MLP neurons of a small language model. Each row is named by its layer, matrix (up: input weights) and neuron, and shows model dimensions 64-159. Each number is 500 + 25 x the weight over its row's rms, rounded and kept within 0 to 999. Numbers have three digits each.
After each neuron's rows, "fires on" lists the tokens most often at its 100 highest values on Wikipedia text that the model never trained on; "fires after" lists the tokens most often just before its 100 highest values on Wikipedia text that the model never trained on.

L3.up88:460485512505505493517512541497539462496468496535486475450531537451513496495499494520518450504518501518499496500535478465505491440462468522545490539489551503505526506500480531466506490456509481485536477510540497538456504447452473507527444525534466460520497464498494568529506503506464515541
fires on: "erv", "ound", "en", "our"
fires after: " S", " Res", "s", "d", " res", " c"

L9.up948:485451540494508472479484467501460505510473466516516510514508531542495495515515490463534470490483504492492544534486490490520480482507499498477540506532510521504438468522481533490541499534519482500532521547455502475522506530451440543509507492493494491509462495481442516487471493513535503482
fires on: "2", "op", "ost", "est", "or", "ap"
fires after: "–", " c", " M", " C", " co", " "

L9.up413:479452496442529486542487464500474503513464486496511522521530514519530495453527518504514482483521495458503505513510481489446477446501498501537511519525535490512495485531541529520475494518519484493538482530486479499510498474445463502509513512572519508523511492469508477531500562488535494484
fires on: "us", "er", "anc", "op", "osp", "em"
fires after: " c", " t", " h", " H", "2"

L10.up437:512435496482515505495497526525538530535503481520498475489528523502456527534491507468503518520494496453501494508547469479487481483497472505483539490491553471504508482511500480487519489496505505518494463467494470527512494487483475525509465450479524442528515509482481462514537527506482486446
fires on: "op", "ev", "or", "ed", "ag", "sp"
fires after: " c", " G", " St", " Al", " dis", " be"

L9.up280:444521482498516525464515510504456496524491478513530518488492477535469512459480552475532503495487504473488540482496556520524514499487501481525486472519455506489512531456478522470499501522495533458513525552461511487501493487513479519503449483530481490550527536498499475500488532480484512482
fires on: "ult", " United", "ict", "on", "ra", "por"
fires after: " the", "em", " m", " cons", " h", " v"

L8.up801:516512496482547502504504446481503482498506499502466523522485492533522477540485538501505526491480504558500482506472475454526504521518519512462523498501504485498467499468519503537489508478484497498484506495455526504526521469425479505482536521493502510488483470469460480513470510466546466505
fires on: "N", "e", "i", "u"
fires after: "°", "″", "B", " f", "id", " ch"

L9.up766:473490500483491492459502492511551485516486463499473507459490496486486526534493483517501478518493500530484501500482458496483481556460503476493459505515503510491473491548476464473496508497496486541479542499541523500498516501490503531490486498469522482476513518505471506519490491493513525504
fires on: "ound", "ver", " cont", " Un", "it"
fires after: " s", " S", " O", " re", "O"

L5.up232:515535506504485502533531510586498481510537519507540513492468533479466542472497410504541515525571501545485529469480505454477482474495512500467500497502551502539523496495549495519497511502508543512526451554509495514474507489514507473531487491506543471490493483472548526530499490474501478485
fires on: "G", "der", "Y", "d", "ay", "land"
fires after: "A", "ur", " L", " A", "ar", "re"

L10.up521:520531469497505495505526507510539528493496523496506499456494544459510489492481477512506477486528495492484492515500502528508500460489513500515489464491499514517451473529508534501468489507482485565495539457505461522494479484514520475523534532524457524522515484466526483464469501471503453484
fires on: "ir", "ot", "ell", "ub", "in"
fires after: " M", " S", " F", " E", "M"

L14.up60:509485463494462526508516501558474503487514499503516468525542497450507526468537490510463482461491504500516541520467475503514476533498467485547473512522496528514559456484515488508517469527535469515529531474487514487448505479506495488495446507534506480493542515508524491495534538473506479513
fires on: "2", "1", "wo", "em"
fires after: "0", " att", "9"

L14.up568:502511507515519507488549519467517515509518498517539476490514496515507488458491508487536496491468500489515541530498450508456477526517511500477530456510510524495515457477476526470534533504498482502514456535513512537484519487507540522498513465539504467541518477512487501497560482458503485501
fires on: "1", "op", "–", "ac", "ron", "ic"
fires after: "0", " b", " ad", "9", " con"

L5.up280:506503490496501535541511502501476472500512465497505511490495503431490507476483449496516447455483495491501474499459526486500477536488503513491514507490565505484505516520507499545483482461506511519465470524511495466445520530456495500540522466527510448477472507530545487525513515481512471495
fires on: "ay", "ick", "ific", "der", "ell"
fires after: "ac", "ur", " c", "ar", " k", "w"

L18.up530:498543497517505499522498496493482480492495485513473489476509476480464483538487522531483482478515488549480497464477528530523522500497508474452466530534506494510504494575491524503485508502509460477480506488468509514527445488478514517502453473450487531499500526438475507528493513477493514481
fires on: "2", "k", "ed", "end", "1"
fires after: "0", " s", " sp", "2"

L5.up860:511480522500537492527484472481525440530466502491494488525472490448509483498438555492514528474529499443514470495494452461520481469477533507506533527494488545492493542501492477530516473510515494489509503523446546528472479469478506514504511544508500515498531463502516498514476452457545485514
fires on: "erv", "ark", "l", "aint", "qu", "ane"
fires after: " Res", " S", " se", " sh", " L"

L9.up781:477484506521490517453494479478510490514483521448509528483434519473489531477483529472525501498471505507511570524498457496521476457503524519478533504539475505563459519494495519478498470454487482502496478486495485504487482505509474540527493508554543463486496493493489529502467583547529490469
fires on: "por", "p", "op", "arn", "all"
fires after: " ty", "em", " c", " Cor", " le", " cor"

L4.up834:501559513498467461493517524460507498514509527505536487469527545481476436493454490522458489518484496472502495447496526467503515489540537484486496465492505522504457501521475507478477506479535523533529496526495519492497489499458488499515495513487493518531474471515485499515490498513501466496
fires on: "f", "t", "ter", "ust", "c", "cl"
fires after: " m", " In", " con", " Mar", "A"

L4.up950:510510484506473469485477506517489558458492518512534519521506523487489482462550453496486523515528510509496515495514484500503479496526474520492490503551483538506514495488515470495557496477513519482479500528524487519463561517476487482458507553488463461545544512532492523541473517485492525433
fires on: "im", "ime", "ach", "ric", "ud", "ac"
fires after: " an", " a", " ag", "ass", "j"

L4.up721:482479504494522453493529510523521451499480532509486505502478501479486479541494533489507450503477498528500522500501514490466531453471520523440494455534497496493517457515445529502492483449474505465542498496469472489517504525469500502516544524504491563540486492447531497489488479516455533499
fires on: "2", "1", "old", "ild"
fires after: "0", "h"

L9.up308:483513484462496502513514483461495461477491508473495543524497506501506537467534525452487495494486507527491474502508468497468503477473487509490558478518512529501523467495541532521500496479516478495453449505492491519471508487501455511460511501488533484470487520512531521542467548522513509496
fires on: "0", "us", "all", "os", "ut", "ig"
fires after: "2", " G", " H", " h", "ph", " c"

L4.up109:480511458518484488474494505518433537482500534470485552492518527504483490490507504518558501465532496504495483549505506506458479521533471490540509461502514500513427459465509530539534480456472445507480482555509507496526570509505510495526485556503453528488511510492486501520491460515477462476
fires on: " same", "g", "ow", "pp", "n"
fires after: " the", " all", "ag", "ö", " Al", " E"

L14.up642:475524503516497466512504457517488490501559472473513528490499555536504532495518516459527493473511499496497475513512482520536493508490521499509495470559508486508513528458498515495467528542508512442485554540531478494523536468475487477469533565517507513537530538489510474522515484538507499510
fires on: "9", "0", " equ", "3", "se"
fires after: "1", ".", "0"

L5.up155:517481454505491483487549516490519509458524487477526488519453504507481499540482506487465499527468500464511483504520487529503540556522476479534494476506502467492443502467515538468502511500480469508517560498516499489507512512531466518487479493508461503508523507484471490505566495536514490506
fires on: "em", "ult", "id", "ist", "ard"
fires after: " cons", " t", " res", " f", " c", " S"

L3.up6:491456528498504466507514548489541481506515536487488495495496507497542516508488485515492503496489497511501553477494512470494506460534505482535533448487522535532497517530524532487489548489495513526497534487484467517497513490497516469507499528496485528514460487471483446467518494538484490528
fires on: "stit", "ust", "ummer", " world", "ember", "resent"
fires after: " In", " S", " m", " in", " Con", " s"

L8.up705:522518506514513560489476504485514538489508486536543447496483446536485498551513476520470521518525502531507517524503533522472457500533523504529502485477514521506470508460510491509567476496512520531526500488508453511456531509499470465528499516516454518521485466506495487463469499466513524528
fires on: "0", " all", "ver", " Team"
fires after: "0", "2", " B", " O", "|", "O"

L9.up281:492494521520493447491479476510510549518498515466536518467487539484495507528476486509542484498486502519515467526463474490520462480512469490494494483499512499476472497497510488531493464500540519469497520491476506513462524538468494516439495513528480443521469496531474501495464518447476488456
fires on: "em", "I", "im", "E"
fires after: " T", "in", "er", " an", " t", " A"

L9.up645:502466530510488473492539476507484519509487483442502490442470520472504491534493446491532512466528504471512538487492479492499458510506516509489451475507508492512479493509543525517527529471496506521560511513455500500529497510495509523516556518465490534525496485490464523487464505540526512506
fires on: "it", "ip", "ost", "3", "ring", "op"
fires after: " gu", "–", "inc", " e", "m", " c"

L5.up23:477500452497510568456499508496539526498505506522491523522477516549511462521501469470489464496523500534493518493498536491497511511493538504490501531492517518477445523525528478500498466492493531492484540512498549480573450472508514513484543486543468544495508522512493479495516476498501468484
fires on: "ad", "p", "d", "ant", "it"
fires after: " Br", " B", " qu", " bl", "ur", " b"

L5.up313:517543436526531487533511521505511488514507469461527514494460518470513498512496566504506477474527501485505484496522530467477497448517478488512516494513531522484441538497517496462493470520472491477474488517511532488509440497510489502491504507486534464521501504563510495486550452505527495537
fires on: "av", "qu", "op", "at"
fires after: " ac", " dis", " W", " C", " c", " F"

L9.up358:510503489527530528544519490504462497489499483486459512492505510505449560485497525475536484490532501517522554480520475501499516454512519513542553488509482575507501536474524499495501506504492500466473501549489531474520484501488502504493548495537573508463493512470481539532487540530480455510
fires on: "arn", "op", "pl", "p", "ract", "ul"
fires after: " c", " ad", " dis", " e", " pre", " f"

L9.up833:504479516484512462462492495471551513503486480528542502496498472526498434452510505487529500493486498477486474449498476481492483502493485490472472471530466494515517508497518523520508525465527519420522475529488494483492518484560512478486513519528512500540533491472472534539537506466500483442
fires on: "7", "ig", "1", "z", "us", "ep"
fires after: "9", " h", " H", " f", " N", " St"

L4.up91:520485510489467440526528474515504537526525491541524490447495545494506465470502509471507505482537497516500540510493477536497496491535501476506470482466466470523466471523492483465500527486517485503494552529506531543470486499530479492517546507475530512486492483535476518493476512493458500501
fires on: "ex", "pl", "ates", "is", "cl", "ma"
fires after: " M", " em", " Lou", " G", " Em"

L14.up791:510495480491528480500530531501468524509539493462509502495484526485507509463508519498511492493503504477483521528507520506555481467480512500512459507555487517491493485488498517478492480462525528524493530513510563529473511493492443542502449545476483462462516529503510484486498551450519524515
fires on: "2", "qu", "c", "3", "1"
fires after: "0", " s", "9", " S", "S"

L3.up885:501497496447465499511474520485503480478491476468498476492487516534525523477491509500485514468469500530500499556520472492489482442472494518490483562524535506489475523476501526543488484449507468534520515497489487515516455491507516521462471518493497486497490527462479489496495471516472526492
fires on: "erv", "m", " age", "y", "ath"
fires after: " Ar", " Res", " P", " p", " S", " res"

L5.up576:499520468496498541483489516568565481553493513505505544502519526485515456490494487500501461483511506475513484467497478514494497506531505480541471511539484524484565497490479512494510484451534494543541501501491483487521485489486506492468510470508478549548509514492549475496465536488491542494
fires on: "em", "e", "ree", "aint", "ass", "ist"
fires after: " T", " S", " t", "g", " cons"

L5.up149:509514495471472503510497513561502467427534491481517506459529533507525484499479527516505504517450490500503495540493514463505504510539496497499471456517472525510515510506496504520507469505508518521487517454508487505532510502458475502469512486509505459454568478535523499479506490511521539506
fires on: "he", "l", "ro", "ap", "ow"
fires after: " c", "P", " ch", "C", " w", " h"